config.yaml
n_layer: 13
d_model: 192
n_head: 3
n_kv_head: 3
head_dim: 64
d_mlp: 512
vocab_size: 2048
activation: "swiglu"
norm: "layernorm"
norm_place: "pre"
norm_eps: 1e-05
positions: "rope"
rope_base: 10000.0
rope_fraction: 1.0
qk_norm: false
attn_scale: 0.125
bias: "none"
tie_embeddings: false
parallel_block: false
init: "trunc"
init_std_qkv: 0.0254
init_std_o: 0.0
init_std_up: 0.0254
init_std_down: 0.0
optimizer: "muon_variant"
lr: 0.0112
weight_decay: 0.012
lr_head: 0.00573
grad_clip: 1.0
warmup_steps: 200
schedule: "wsd"
decay_fraction: 0.833
decay_shape: "exp"
final_lr_fraction: 0.0
batch_tokens: 32768
seq_len: 512
doc_mask: false
train_tokens: 343900000
steps: 10495
dataset: "wikipedia_en"
MLP neurons of a small language model. Each row is named by its layer, matrix (gate and up: input weights; down: output weights) and neuron, and shows model dimensions 64-191. Each number is 128 + 32 x the weight over its row's rms, rounded and kept within 0 to 255. A neuron's up and down rows have the sign that makes its largest values positive.
Before each neuron's rows, "fires after" lists the tokens most often just before its 100 highest values on Wikipedia text that the model never trained on; "fires on" lists the tokens most often at its 100 highest values on Wikipedia text that the model never trained on. A number after a token or word is its count.

fires after: " p" 21, " c" 11, "l" 8, " camp" 7, " C" 5
fires on: "ust" 18, "a" 15, " with" 8, "il" 8, " prom" 8, "ay" 7
L6.gate16 [ 71  63 141 143 152 166 134 141 104 142 160 168 127  96 172 135 150 102  29  83 129 195 114  84  85 153 102  88 122 141 155 108 152 196 180 111 125 118 195 114 162 104 113 111 113 135 157 165  99  97 211 146 161 109 136  92  77  76 109 109 143 122 114 135 115 184 127 138 129 102 109 169 138  60  75  72 119 160 113 158 161 121 135 145 149  83 134 118 155 121 138 137  83  72 165 166 112 147  99 136 111 113 148 167 138 113  96 121 134 113 104 151 116 137 119 112 131 185 121 118 190 120  95 138 111 125 127 148]
L6.up16 [116 127  95 172 142 146 109 150  87 125 173 130 102  35 148 117  77 117 129  26  89 164 101  93 149 174 144  78  61  67 154 163 134 161 191 161 119  86 161 149 124 153 169 132 160 162 120 170  90  96  99 168 170 117 113 145 125 167 145 147 133 122 134  83 147  78  78 147 154 125 114 214 130 136 122  91 117 171 112 119 173 112 104 128 117 126 110 158 140  73 161  63  83 109 126 178 135 158 114  92 128  98 103 135  90 108 234 118 132 103 142  74 147  90 136 136 167 152 136  91 178 113 128 109 151 113 123 130]
L6.down16 [132 122  77 135 111 208 153 125  61 139 138 142 155 152 153 104  69 168 118  46  75 135 110 139  95  87 121 133  93 113 127 137 135 150 150 106 131  98  76 142 136 104  94  83 146 110 147 189 115  90 149 162 147  99  81 149 122 103 136 142 160 140  97 161 132 124  93 119 116  97  78 174 158 128  94 102 122 129 160 149 154 121 119  90 168 145 170  95 134 120 121 134 130 181 169 142 177 155  93 104  88 132  58 136  56 145 144 104 156 165 126 204 128  97 166 136 183 140 159 177 146 170 162 136 146 118 148 144]

fires after: "," 36, " m" 18, "op" 5, "or" 4
fires on: " with" 26, "ake" 12, "p" 11, " as" 8, " made" 5
L6.gate143 [144 126 152 109  88 103 167 113 106 120  93 201 138 126 174 114 150 152 152 100 113 187 102 151  99 150  55 167  86 162 124 184 129 176 119 121 139 108 161  96 117 203  77 119 178 153  87 103 177  99 143 173 122  88 143  78 136 119 152 179 109 175 159 122 119 118 127 118 121  54  86 128 103 132  85  94  94 124  69 135 122  65 103 151 122 174 109 108 109 148  74 121 150 122 133  87 180  64 140 102 111 126 105 121 124 127 165 113 163 108 193 153 146 102 132 138 159  65 101 157 171 146  73 127 105 134 142  62]
L6.up143 [146 163 118 123 148 120 156 117 156 145  99 175 190 170 174 192 102 154  64 133 127 119 138  95 171 104 113 102 138  92 117  77 162 169 129 132 140 117 155 104 148 118 149 117 165  92 151 149 141  94  79 136  87 123 130 125 172 124 128 164 104 138 147 149 135 122  72 119 204 136 106 142 117 110 116 106 162 163 153 163 100  45 103 156 107 111 146  87 133 185 151  92 149  96 163 120 164  71  88  64 128 150 130 123 107 109 175 101 154 100 125 214  98 140 148 164 157 181  95 125  88 140 113 134 149 128 117  99]
L6.down143 [152  92  64  79 155  97 153  91  92  34 100 167 152 164 200 157 167 182 115 120 138 158 138 100 126 158  87 171 152  92 105 107 124 154 107  95 116 108 109 155 137 148 178 117 118  48 121 146 173 124 137  92 112 156 146 141  97 115  86 129 143  79 135 143 149 156 121 111 105  99  76 145 183 113 145 125 139  95  66 134 150 140 111 232 100 142 131 105 185 109  94  64 135 113 145 193 119 150 112 112 122 140 102 139 118 124  88 174  87 146 113 114 131 145  95 138 151 165 122 122 100 130 177 133  61 130 102 187]

fires after: " con" 20, "ch" 19, " I" 10, " Ab" 8, " Ad" 7, " At" 6
fires on: "d" 74, "l" 6, "led" 4
L4.gate102 [125 150 129 155 180  80 172 136  88 146 130 128 112  98 120  97 149 125 184 143 110 133 169 130 151 149 101  94  72 109 157 100 156 124  94 111 127 153 137 141 190 159 139 158 126 117 121 156 137 132 136 138 151 114  61 121 169 174 128 140  79 153 129 144 128 159  61  69 153 145 140 137 146 122 142 188 116 114 116 141  53 173 178 202 121  59  84 131  85  78 141  66 100 166 118 169 105 164  99 155 152 128 100 146 107 145  63 116 154  69 102 137 158 159 146 126  89 115 105 179 165 121 164 108 134  63 115 121]
L4.up102 [139 162 146 170 143 131 103 149 153 113 183 165  88 142 148 117 111 204 107 142 105  99 182 112 101 150 134  30  69 144 154 122  83 192 143 216 139 111 166 148 151 151 119 153  95 143 133 130 145 177 108 138 129 118  73 213  77  98 137 132 130 129 152 104 165 120  50 175 130  99  95 157  97 130 157  88 139 109 102 157 121 160 128 131 170 123 135 120  86 118 156 117  79 116 182 113 153 164  63 134 100 173  94  78 143 110  93 127  87 148 109 148  84 176 181  88 146 133  72 115 154 114 120 111  73 106 149 122]
L4.down102 [ 72 107 123 107  89 156 140  97 111  90 125 160 127 132 110 123 148 157 168 116  89 168  83 108 111 124 150  64 122 127 107 163 141 126 127 193 123 143 125 108  80 166 100  88 122 138 124 134 131  89 136 124 105 117 106 132 130 140  99 114 163 143  90  93 170  96 145 138 104  94 163 118  97 207 133 180 125 211 141 134 174  79 136  91 121 120 175  56  99 154 146 115 158 105 105 105 137 148 123  83 102 112 147 119 216  97 154 173 140 123  81 207 111 205 127 137 192  67 133  81 145 120  92 102 132  93  80 159]

fires after: "h" 19, " Ch" 16, "u" 7, " h" 7, " qu" 7, " bel" 6
fires on: "ow" 14, "a" 12, "ed" 9, "al" 7, "at" 6, "i" 5
L4.gate258 [149 118 124  80 127 123 127 153 100  93 118 100 123  64 189 165 218 160 141 132 151 184 122 131  98 167  86 142  84 184 187  82 172 114 212 127 183  96 132 147 135 201 150 129 150  99 111 106 128 141 113 150 160 133 128  91 128 118 169 206 129 153 155 170 123 150 102  80 130 123 129 121  99 144 128 168 194  93  87 101 115 170 162 113 120 111 113 127 140 123 171 125 101 132 128  96 109 138 155 131 130 102 139 129  75 151  85 124 219 160 132 108 172 132  76 119 128  89 158 105 187 193 132  98 113  58 100 161]
L4.up258 [109 136  42  93 170 133 122 158 147 140  94 119 113 176 194  98 156 106 143  82 133 145 139 165 133 108 142 112 117 123  19 152 142 181 121 114 108 161 116 139  86 126 110 144 156 137  77 121 146 179 111 162 127 172 181 106 170 110 136 116 119  95 150 125  85 132 146 108 109  85 124 101 176 112 155 117  70 171 175 124 157 134 104 121 151 166  95 132 169  82 109 131 139 163  97 125 135 165  62 106 113 135 104  83 148  58 149 119  84 108 100 130 152 198 134 104  90  73 188  95 145  56 105 101 100 148 127 139]
L4.down258 [191 121 119 133 150 162 154 137 179 153 186 148  68 161 140 120 127  90  87 175 102 147 114 131 156 168 165 141 186 137 122 146 101  91 114 105 109 110 164 172 144  98 160 154  90  98 139 142 158 191  95  87 171 149 111 104 111 120 133 114  91 135  91 104 125  79 148  95  85 133  98  78 137 111 142 169 143 160 107  94 102 182 111 143 119  82 170 143 104 157 124 120 108 131 180 165  88  76  81 145 142 138 138  90 181  81 108 137 124 180 125 121  81 130 142 170 175  94 101 173 105 111 174 152  83 103  98  91]

fires after: " c" 17, " r" 16, " R" 15, " e" 10, " w" 6, " N" 5
fires on: "ank" 32, "ast" 25, "est" 11, "omin" 6, "ost" 6, " found" 5
L2.gate68 [134 153 125 100 109 118 150  66 155 100  92 101 116 119 147 129 128 108  95  96 162 107 121 126 131 114 125  39 105  85 170 151 125 154 107 205 106  94 138 105 122 137 117 153 146 111 160 135 162 129 126 130 123 137 207 137 126  85 137 121  89 110 158 203 113 119  98 147 110 102 180  98  96 126 145  72 101 140 130 137 107 210  97 123 104 104 167 150 166  86 197 100 152  49  90 149  99 110 158 115 150 109 157 143 142 168  66  86 123 135 134 115 119 104  95 181 152 157 134 200 140 141  87  77 149  89  94 136]
L2.up68 [121 123 105 113 152 165 129 103 146  81  43 141  91 118 132  92 158  98 134 110 118 145 207 153 191 179  86 156 126 103 150 147 140 144 115 141  74 102 111 154 145 174 155 124  84  93 101  60 133 166 166 146 122 125  69 139 117 167 155 148 191  98 187 135 111 137 120 141 145 125 134 142 162 126 122 121 123 122  80 173 103 110 112 197 101 143 158 143  72  81  92 132 136 133  88 101 116 136 130 120 159 123 105 102 122  71 102 109  93 125 111 145 100  87 117 145 200  82 138 123 180 152 185 122 190 191 103  96]
L2.down68 [103 130  91 114 123  93 170 100  98 101 178 155 143 120 149 137 168  91 143  83 187 109 101  98 165 108 110 117  97 147 179 107 167 112 138 135 136 108 156 159 155 111 114 166 138 100 132  95 140 124 152 128 198 157 108 171 131 137 186 132 163 118 109 200 124 137  96 127 125 151 127 117 136 114  80 107 173 120  78 185 139 118 102 123  90 173 233 168  69 103 105  92 156 131  68 105 141 132 115 142 144 164 164 133 189 211  80  83 138  97 161  82 103 118 136 127 124 103 111 139 110 102 134 145 145  42  90 132]

fires after: " N" 19, " f" 14, " n" 12, "N" 7, " K" 7
fires on: "el" 29, "ell" 16, "ick" 9, "us" 9, "ass" 7, "ad" 5
L4.gate17 [101 118 102 121 149  53  96 164 134 110 132  41 140 148 138 138 114 102 109 149 136 151 152 158 148 165 117 163 105  76 123 130 121 177 161  78 171 128 100 106 127 181 105 159 104 130  88 124 100 123 125 161 107 119 126 155 129  66 112 136 144 115 156 112 150 134 139 111 107  83 113 147 157 148 120 107  87 146 157 161  87 185  95 122 135 133 184 133 153 196 176 210 112 113 159 121  89 135 164 128 122 166 114  90 101 127 123 141 126 112 162  95 128  72 107 130 175 104 144 113  76 124  60 131 140 113 169 155]
L4.up17 [ 56  85 125 114 199 152  79 176 167 112 167 106 121 165 121  93 125 127 148 145 179 153 112 137  91 149 164  76 158  96 113 206 137 128 103 136 129 165  67  76  81 208 111 138 107 124 117 130  26 134 118 156 111 111 175  85 146  86 185 133 157 138 152 166 136 145 158 119 130  96 105 135  94 138 189 134 111 132 154 190 116 115 122  52 122 135 162 121 137  95 150 124  90 158 120 141 125 126  96 121  69 158  70 107 130  91 145  89 118 119 127 126 108  94 139 100 199 132 163 169  96 108 127 125  92 162 184  89]
L4.down17 [103  84  80 128  84 161 152 127 140  61 123 139 116 143 119 162 164 146 166 136 119 158 208 151 157 130 113  79 172  74 108 125 133 177 146 112  70  72  93 150 154 109 168 152  89 111 116 125 101 142 111  75 158  97 151 143 104 104 149 130 105 101  81  98 144 142 189  93  90 120  96  98 136 148 123 110 162 174 141 105 129 137 126  92 158 122 130  84 100 155 181 152 191  78  81 123 115 185 104 118  84 111 131 118 185 142 109 110 154 117 136 119 114 120 141  76 122 158 118 152 141 120 154 203  97 140  79 133]

fires after: "cc" 21, " occ" 9, " N" 9, "z" 5, " acc" 5, "ant" 4
fires on: "ording" 22, "ic" 20, "up" 14, "ak" 8, "et" 7
L4.gate117 [180 134 159 126 166 152 132 124 133 132 161 143 115  77 178 149 104 109  79 121  50 128 119 190 125 114 103 100 135 155 189 169 139 124 201  94 106 110 133  96 110 111  64 132 131 186 166 119 158 148  86 102  95 175 103 104  72 157 118 198  88 187 186 158 128 127 170 119 129 160 100 126 130  93 167  58  89 136 130  68  88 148 153 135 158 155 139  97  99 160  88 109 133 165 128  92 116 119  71 110 100 199 125 122 136 123 158 164 134 135 141 130 133 157 138  80  96 178 177  90 183  99 130 118  94  95 141 103]
L4.up117 [170 122 121 126 130 121 105 140 144  92  94  83 172 119  78 157 187 146  84 151 181 159  80 102 113 177  86  71 153 130 177 144 162 114 104 126 157 100 123 134 125 156 109 147  87 141 120 168 176 211 131 110 146 146 141 102 134  87 134 120 122 169 104 118 124 213 252 127 101  97 111 125 148 190 115  50  72  96  85 196  97 115 136  90 109 111 145 174 137 105 135 127 126 108 135 110 146 127  61 144 132 107 125 159 138  58  80 174 149 122 142 118 147 145 107 151 119  94 119 129  94 165 144 160 108 189  92 148]
L4.down117 [180 155  87  88 110  51 139 125 115 138 153 136 139 129 125 135  68  97 121 149 150 128 108 187  96 148 146 156 121  89 129 206 138 112 156 160  97 232 127  99 154 164 139  35 160  99 139  79  89  98  94 162 126 165 132 145 128 138  81  83 146 128 102 104 174 115 164 131 116 108  76  77 172 160 131  55 145 155 169 117 124  69 121 115 134 161 130 133 119 118 126  85 131 144  91 146 159 142  39 117 150 146 124 126 151 125 169 137 136 129 135 152  86 123 133 148 166 154 129 142 100 116 172 157 111 151 130 137]

fires after: "20" 48, " Democrat" 9, "c" 6, "pt" 6, "19" 5, "m" 5
fires on: "20" 13, "om" 13, "ic" 9, "18" 8, "ir" 8
L4.gate444 [147  88 156 164 113  76 136  90 173 161 155 119 153 119 141 189 138 138 121 105  94 133 156 109 135  82 121 128 177 185 112 132 125  80 124  82 133  67 138 149  54  94 181 131 141 169 110  19 162  99 102 139  88 173 114 132 123  91 132 135 116  60 130 121 180  94 159 116 171 139 137  89 130 126 148 102 125 100 115 153 114 115 150 150 217 134 162 119 140 145 102 119  98 127 141  58 134 154 106 149 139  88 163 131 152 132 119 171 100 130 154 154 130 117 151 174 132 115  99  97 136 113 151 147 109 153 155 123]
L4.up444 [ 95 184 104 169 111 116 110 183 169 117 104 153 140 115 113 157 208 142  98 180 189 135 163 156 149 163  88 117 109  97 132  91 107 144 111  68 130 164  66  99 154 143 113  94 138 121 100 104 117 111 127 139 186 116 120 140  89  96 195 181 105 127 154  63 159 155 142 110 118 141 141 143  91 105 136 116 129 120  74 109 181 153  56 137 175 126 129 123 166 161 176 136 152 188 167  60  67 162  97 148 132 135 133 145 157 119 131  72 106 135 108  86 103 145 126 200  98 142 148 100 126 165 109 157 159 137 172  84]
L4.down444 [135 107 115 182 116 110 195 193 126 126 160  80  78  92 111 119 142 144 122 129 134  93  69 217 123 125 123 134 140 138 104 147 118 165 164  83 135 217 125  53 167 150 117  70 122 112 119 160  90 115 167 130 165 141 134  95 104 122  97  65 176 119 115 153  96 121 121 169 115 133  94 140  96 132  69 122  79 104 129 115 112 142 116 178 146 116 172 128 117 155 195 118 144  96 146 158  65  78 182  93 119 168  77 156 149 182  78 101 108 113 123 121  99 131 128 122 117 185  96 166 121 176  89 121 112 166 110 127]

fires after: ".\n\n" 44, "cc" 17, "\n\n" 9, "h" 6, " acc" 5
fires on: "==" 45, "ording" 22, "===" 11, "ile" 4
L4.gate446 [125 113 111 184 131 150 187 128 133 142 147 139 103 100 164 108 145 121 100 100 113 140  61 182 137 101 163 152 184 152  69 119  84 112 145 167 121 100 167  69 129 217  59 116 167 182 103 143 123 103  71 146 147 183 148  99 130 149  90  98 105 147 147 162  96 136 137 110 139 117  77  76 162 112  58  79 106 141 125 154 146 164 129 129 118 133 142 198 124  97 120  70  90 173 138 134  87 138 109 140 159 140 102  84 138  98 135 113 109 105 166  90 107 133 116  67 178 109 157  93 132 132 135 136 117  79 114  57]
L4.up446 [122  98 124 104 193  92 142  81 143 161 102 185 126  84 124 129 102 118 112 147 171  61 111  84 138  88 125 127 139 124 163  97 127 117 102 147 140 103 115 138 143 153 186 153 120 102  83 165 165 113 148 105 115 149 123  97 121 138 185  93 110 177 217 118  78 154 172 131 129  88 142 154 138 167 145  94 132 114 105 110 160 139  73 122 153 129 129 178 108  86 137 128 149 156 163  98  84  93 135 121 124 161 111 106 180 129 102 139 167  86 150 149 198 205 138 123 109 111 157 154 105 157  62 103 106  81 120 118]
L4.down446 [121 110 115 122  77 147 139 171 121  83 124 102 170 162  98 132 110 154 114  50 176 154 110 167 134  98 136  90 130 142 106 170  70 110 164 121 138  85  56 126 150 122 171  80 134 129 107 144 166 133 131 140 126 177 167 145  68 162  98 175 138 112 100 114 131 152 152 133  89 148 160 124 179 143 150 198  68  89  95 113 121  92 124  98  85 120 151 101  91 133 110 120 119 105 155 101 102 124 173 128 123 167 150 151 125 110 175 119 129  86  71 110 146 123 160 133 151 122 103  81  87 188 168 203  96  72 141 239]

fires after: "e" 20, " f" 19, " se" 12, "re" 5, "st" 5, " sh" 5
fires on: "ad" 43, "el" 11, "all" 10, "ell" 10, "en" 9
L2.gate70 [109 170 129  89  90 120 130 171 151 149 154 113  86 109 135 100 114 176 126  59 170 127 107 141 113 109  94 145 198  97 140 138 159 151 101 112 106 168 118  99 127 117 164 122  83 129  88 111 131 132 103 155 108 166 127 135 106 190  79 142 152 127 195 166 123 152  87 132 164 105  92 104 121  98  93 106 143 132 113 164 143 154 120 134 134 170 117 100 143  72 176 163 104  84  42 181  75 103 146 170 204 149 134 136 165 145 109 117 205  93 149 150 131  97 150 117 131  83 168 158 126  88  75  95 120  89 131 119]
L2.up70 [132  94 120  97 145 126 104 143 200 130 137 162 116  95 129 117  91 151 173  65 152 159 178 156 123 116  89  67 153 117 147 112 165 198  71  78 152 142 159 130  84 130 154 151  72 146 114 154 120 152 123 150 120  81 137 126 144  75 151 156 189 221 171 116 176  90 116 108 137  62 101 107  55 124 131  99 106 134 126 154 124 152  89 122 179  98 173  97  86  63 138 148 150  80 138 139 107  67 100 112 125 161 132 183 142 149  88  80 135  87 183 127 119 123  93 159 141 139  95 157 129  62  76 110 131  89 161 136]
L2.down70 [ 96 116 126 142 139 126 160 165 173  87 124 118  66 166 154 120  85 137 115  90 155 146 141 144 115 166 163 116 222  98 125  81 147  92 146 131 145 135 105 148 131 141 115 125 117 110 110  95 156 192 151 103 143  97 117 120 104  97 141  61 156 123  85 117 166 114 145 111 125 132 112 110 108  73 138 168 166  94 167 134 147  86 174 114 123 114 153  86 163 123 122 152 101  97  60  89 172 129 158 174 125 145 111 145 149 180  67  95 122 150  80 127 113 111 109 159 152 121 103 141 151  42 101 201 178 138 100 139]

fires after: ".\n\n" 46, " |\n\n" 27, " V" 6, "\n\n" 6
fires on: "==" 55, "===" 28, "il" 4
L3.gate506 [ 97  95  81 126 141 145 169 165 211  93 175 112 172 112 117 119 154 103 182 116  97 169 116 116  68 143 149 144 143 144 123 157 111  81  98 131 101 127 140 118 139  71 107 119  91  95 154  85 113 152 182 127  98  44 121 178 119 111 131 156  64 123  94 135 103 142 131 128  58 118 116 160 120 148 184  78 129 109 108 178 167  99 111 146 154  94 144 185 160 108 133  97 129 161 210 123 154  55 182 207 132  74 145  93 117 107 145 130 134 128 167 146  96  83 105 112 110  92 141  95 139 174 149  75 110 133 112 128]
L3.up506 [ 49 123 116  71 144 114  76 119 174 110 134 153  92 126 172 139 102 107 105 133  96 144 105 235 135 118 103 112  97 165 123 135 110 151 119 123 112 108 106 171 137  97 111  83 125 128 130 148 130 148 138  93 161 100 168 165 117 120 146 177 125 192 167 166 121 158 106 151  94  91  86 179 123 154 143 109 112 130  87 144 137 103 147 143 165 206 121 124 131 126 121 139 133 129 128  75  84  57 173 145  70 111 141  97 154  73 118 151 162 151 174 110 132  95 160  50 153 134 141  94 175 105 119 129 116  97 120 186]
L3.down506 [101 120  83  90  72 131 142 132  76 201 105 140 184 162 123 159 196 210  59 112 135 134 102 142  97 101 108 146 143 196 135  97 106 109 126 144 117 112 121 120 111 165 140 123 194 104 125 156 117 151  94 164 120 110 168 118 137 142 167 106  89  81 131 161 154 109 132 110 101 134 161 160 146 132  76 162 107  89 157 132 130 189 141  98 105  95 114 131 142 106 140  92 145  96 160 175 121  73  98 143 162 168 129 126 102 173 143  99 100  73 105 129  85  85 111 133 127 106 129 129 151 145 101 115  95 122 100  96]

fires after: ".\n\n" 60, "\n\n" 18, " |\n\n" 11, ")\n\n" 5, " " 5
fires on: "==" 95
L6.gate327 [ 88 135  94 124 159  99 129 151 172 131 147 140 113 129  85 144 187 111 133  85  76 125 129 186  92 116 106 102 130 103 173 171 119  93  85 158 144 118 115 130 157 103 112 123 154  60 131 143  82 181 102 145  92  97 124  72  72  76 181  66 122 108 139 120  78 147 106 120 109 106 204 160 151  82 145 134 105 124 127 131 165 143 145 182 158 126 158 198 138 132 154  80 118 184 141 138 113 100 126 148 100 175 159  95 107 116 138 111 134  86 133 136 118 158 140  91 166 115 138  91 153 158 128 152 170  70 115 135]
L6.up327 [179 163 132  65 159 175 184 186  97 170 115 147  54 143 151  97 146 111  83 136 115 134  90 115  96 163 162 195 120 113 133 185 112 115 103 150 167 121 131 108 105 189 123 122 154  96 112 177 139  93 183 137  92 158  94 112 109  70  86 160 121 186  75  95 101 117 125 117 121 110 151 143 187 168 219 132 141 165  98 190 134 133  99 146 136 116 116  42 143 127 134 122 142 155 120 126 119 109 158 140 143 124 101 120 183  83 153  98 135  95 154  86 112 171  92 169 152 158 104 178 116 130 110  69 115  29  79 190]
L6.down327 [139 142 121 153 129 129 138 132 142 146  70 161 120 105 117 140 123 135  79  53  65 120  59 129 135  67 157 129 159  99 169 174  88 132  98 162 134 167 123 117 122 101 120 128 135  98 147 122  70 143 112 138  94 126 106 113 119  93  83 117  79 152 144  69  78 121 111 121 131 158 139 136 137  95 148 115 115 148 111 140 135 151 118 162 165 161  97 175 118 110 123  34 175 115 149 123 165 128 169 185  97 130  81 107 149 106 115  38 128 101 197 138 139 142 140 133 113  86 169 167 159  97 107 110 111  73 109 176]

fires after: " mon" 11, " E" 10, "ar" 8, "A" 8, " A" 7, " dif" 6
fires on: "th" 28, " al" 23, "l" 9, "ath" 8, "c" 8, "f" 6
L2.gate75 [120  89 128 113 106  97 128 141 150 177 140 212  35  98 135 132  85 165 132 156 108 175 149 107 185 141  92 115 142 105 130 127 143 156 155 125  79  70 125  82 108 157 121 160 200 112 168 139 153 126 138 105 129 151  94 160 133 179 117  95 138 162 115 122 131 149 106 144 155 145 136 188  62  93 105  67 113 145 137 156 108 188 161 130 141 112 149 136 144 150 103 134 134 135 116 166 131 171 151 114 156 153 144 158 154 104  92 106  70 141 155 114 126  70  67  95 144 135 134  93  75  47 149 124 110  97 103 137]
L2.up75 [111  89 150 145  87  90 112 132 164 187 140 146 156  97 184 123  59 134 154 200 141 188 168 147 126 144 162 124 134 107 120 114 122 134 171 105 147 131 168 112  90 174 118 122 105 138 146 145 121 106  72 125  88 111  93 137 120 127 117 195 117 144 157 126 105 154 117  80 153  93 151 129 145 145  51 118 152 133  90 213 113 186 151 169 123  80 127 149 143 159 143 152 162 108 101 101  78 135 120 119 141 191 141 173 158 146 114  69  84 194 140 163  93  77 134 133 119 109 120  98  87  83 118 144 202 115 175 150]
L2.down75 [127 149  67 103 118 112 140 183 147 117 121 108 193 137 103 117 204 151  85 171 122 116 142 117 112 131 106  96 116  80  90 115 154 127 120 115 112 109 147  94 134 149 151 114 129 103 167 153 107 120 106 120 144  95  88 132 165 150 113  21 164 179  52  80 137  76 106 101 140 119 157 151 132 136 139 106 197 136 185 114 146 134 139 121 137  65 205 143 161 137 179  86 135  57 157 137 166 148 133 130 124  76  87 192 144 213 112 167 125 119 172  84 132 144  95 156 126 138 171 179  69 138 108 100 115 164 106 133]

fires after: "ro" 13, " cre" 11, "or" 9, " record" 7, " h" 7, " writ" 5
fires on: "ing" 17, "te" 13, "ed" 8, ":" 7, "aving" 7
L3.gate12 [112 138 131  91 113 137 140 147  94 181 175 185 154 151 144 118  87 143 119 115  82 159 156  85  88 157  67 148 100  84 164 104 117 135 184 113 111 100  95  73 110 146 145 148 159 111 180 127 148  89 194 103 168 144 145  78 104  76 118 133 175 108 144 158 129 156  70 157 202 155 161 124  79 109 157  90 166  92 161 108  73 162 171 124 114 141 155 104 104 139 100  81 119 122 177 108 140 109 136  75 111 120 124 122  70 128 119 154  89 139  80 108 151 100 143 191 107 107 104  91 191 174 136 121 151  73 109 168]
L3.up12 [ 62 114 100  67 125 130 114 114 113 177 108 153 137 140 143 164 116 125 169  85  95 149 151 141  99 150  50 163  95 113 138  89  95 108 185 150 105 135 121 137 174 121 154  95 173  89 116 134 139  99 188 172 160 141 137  79 106 107 142 136 161  78 127  99 151 184  26 154 116 132 125  91 109 117  92 132 145 101 141 122  98 114 198 149 123 133 150 121 158 109 121 178  89 100 129 148 206  80 133  83  96 108 173 150 149 143  57 179 107 118  72 117  74 115  98 158 120 131 116 130 175 177 162  85 179 108 105 175]
L3.down12 [113 118 145 144 196 128 132 103  57 190 143 194 144 152 158 138 159 167 101 113 133 127  81  87 118 152 126 125  60 139 106  79 175 129 172 192 192 104 126  48 154 179 159 111 190 142 129 106 142 135 112 159  91 173 106 182 105 107 166 138 116  97 143 137 163 115  62 197 149 114 147 136  77 118 166 126 144  37 131 145 130 143 107 155 169 130 129  92 220 147  93 140 131 121 166 112 107 112 106  84 138 122 125  85  94 152 103 169 118 102 132  91 144 133 136 134 143 163 140 120 157 142 156 128 123 128 143 130]

fires after: " m" 28, " sc" 6, " M" 6, "or" 5, " g" 5
fires on: "ake" 18, "aking" 11, "ing" 11, "ix" 8, "ave" 8, " made" 7
L3.gate205 [150 101 145  88 120 147 153 100 163 148 119 194 181 185  65  80 164  99  54 138 177 175 147 106  96  76 149 143  72 171  89 132 193 116 134  75 203 123 118  62 121 113  57 140 174 165 134 155 117  61 139 128  90 149 175  90 122 102 167 121 125  95 132 153 140  95 129 137 176 126  97 126 125 112 100  91 150 127  91 129  77  97 150  91 124 154 116  77 136 135 122 115 168  72 167 138 159  86 175 105 163  76  80  98  95 124 125 143 128 142 133 101 122 180 155 145 155 124 167 126 113 140 109 182 124 129 143  99]
L3.up205 [156 129 138 123 102 139 170 117 161 158 122 131 150 155  97 137 141 152 123 156 140 204 106 111 129  79  75 160  67 140 154 149  97 101  81  72 144  99 142 146 131  95 103  85 172  92 126 171 137 159  92  91 161 150 128  95 110  61 148  92 170  41 186 145 158 153 120 106 142 101 143 144 149 115 126 128 138 120 162 114 110  61  91  88 131 113 183 135 128 140 146  73 128 149 202  47 145  65 134 150  83 122 107 121 100 119 154 116 123 112 163 219  74 123 104 150 120 101 143 131 135 158 121 150 111 157 139  93]
L3.down205 [137 128 120 101  76 142 125 114 199  95 140 129 156 145 101 121  52 156 141 116 122  98 142 112 143 158  91 131  83 129 109 161 167 149  73 129 118 163 132 150 119 152 152  89 184 141 159  76 106  97 139 135 120 108 180 150 106 115  94 200  97 102 112 174 158 144 153 109 131 178  90 145 127 162 166 143 109  99 127 103 128 142 124 165 140 138 100 102 145  88 136  98 161  92 144 138 194  84 101 110 147  58 115  93 122  72 117 156 148 199 135  64 225 167 164 145 189  85 121 101 105 124 144 161 135 119  80 130]

fires after: " Ch" 21, " C" 10, "h" 9, " H" 7, " ch" 6
fires on: "o" 18, "om" 13, "a" 12, "al" 11, "u" 9
L4.gate164 [ 82 129  66 113 128 146 110 125 115 109 166 180  73 164 180  98 151 105 156 165 132 152 150 128 161 140  57 135 108 130 141  85 168 124 163 157 153 200 155 129 146 129 144 173 140 138 126 142 154 167  85  68 128 124 151 117 131 108 135 199 118 187 145 150 106 108 120 126 118 115  95 170 156 112 164 104 129 118 108  54 154 137 108  97 118 148  68  75 138  81 135 128 110 149 138 200 118 137 160  99 154 138 123 140 155 168 131 129 124 120 168 133  94 175  63  75 119 174 149 151 161  84 102 182  97 104 125 121]
L4.up164 [130 107  89 124 169 158  51  94 153 185  57 136 176 131 139 116 100 100 118 113 169 221 128 119  92 123 111 151 137 105  94  95 155 176 134 139  90 113 189 129 107 108 151 142 104 158 170 121 150 139 148  88 110  78 150 109 168 121 198 179 146 116 122 140 140 160  98 158 116 157 165 105 183 164 133 191 113 165 112 114  76 192 142 132 145 131 114  98 111 178 135  82 176 120 158 169 156  97 108  83 148 112 107  97  98 106 179  53 129 127 162 173  94 125 110  94  93 138 162 120  68 129  84 140 148 147 124 161]
L4.down164 [140 184 134 162  99  68  77 153 174 129 139 112 111  97 142 108 120 142 121 137 114 109 138 123 177  64 148 106  52  76 118 130 106 195  90 185 132 129 105 157 108 136  94  99 193 141 120  85  81 132 134 171 164 149 132 133 117 142 158 118  94 146 122 113 132 162 135  84 171 139 133 171  90 141 164 115 158  92  88 115 137 139 104 159 171  70 121 132 163  99 142 116 111 141 144 113 114 101 181 106 157 163 167 166 152 173 199 114 128 104 121 115 114 118 131  74  97 154 136 128 104  96  77 127  95  96 120 146]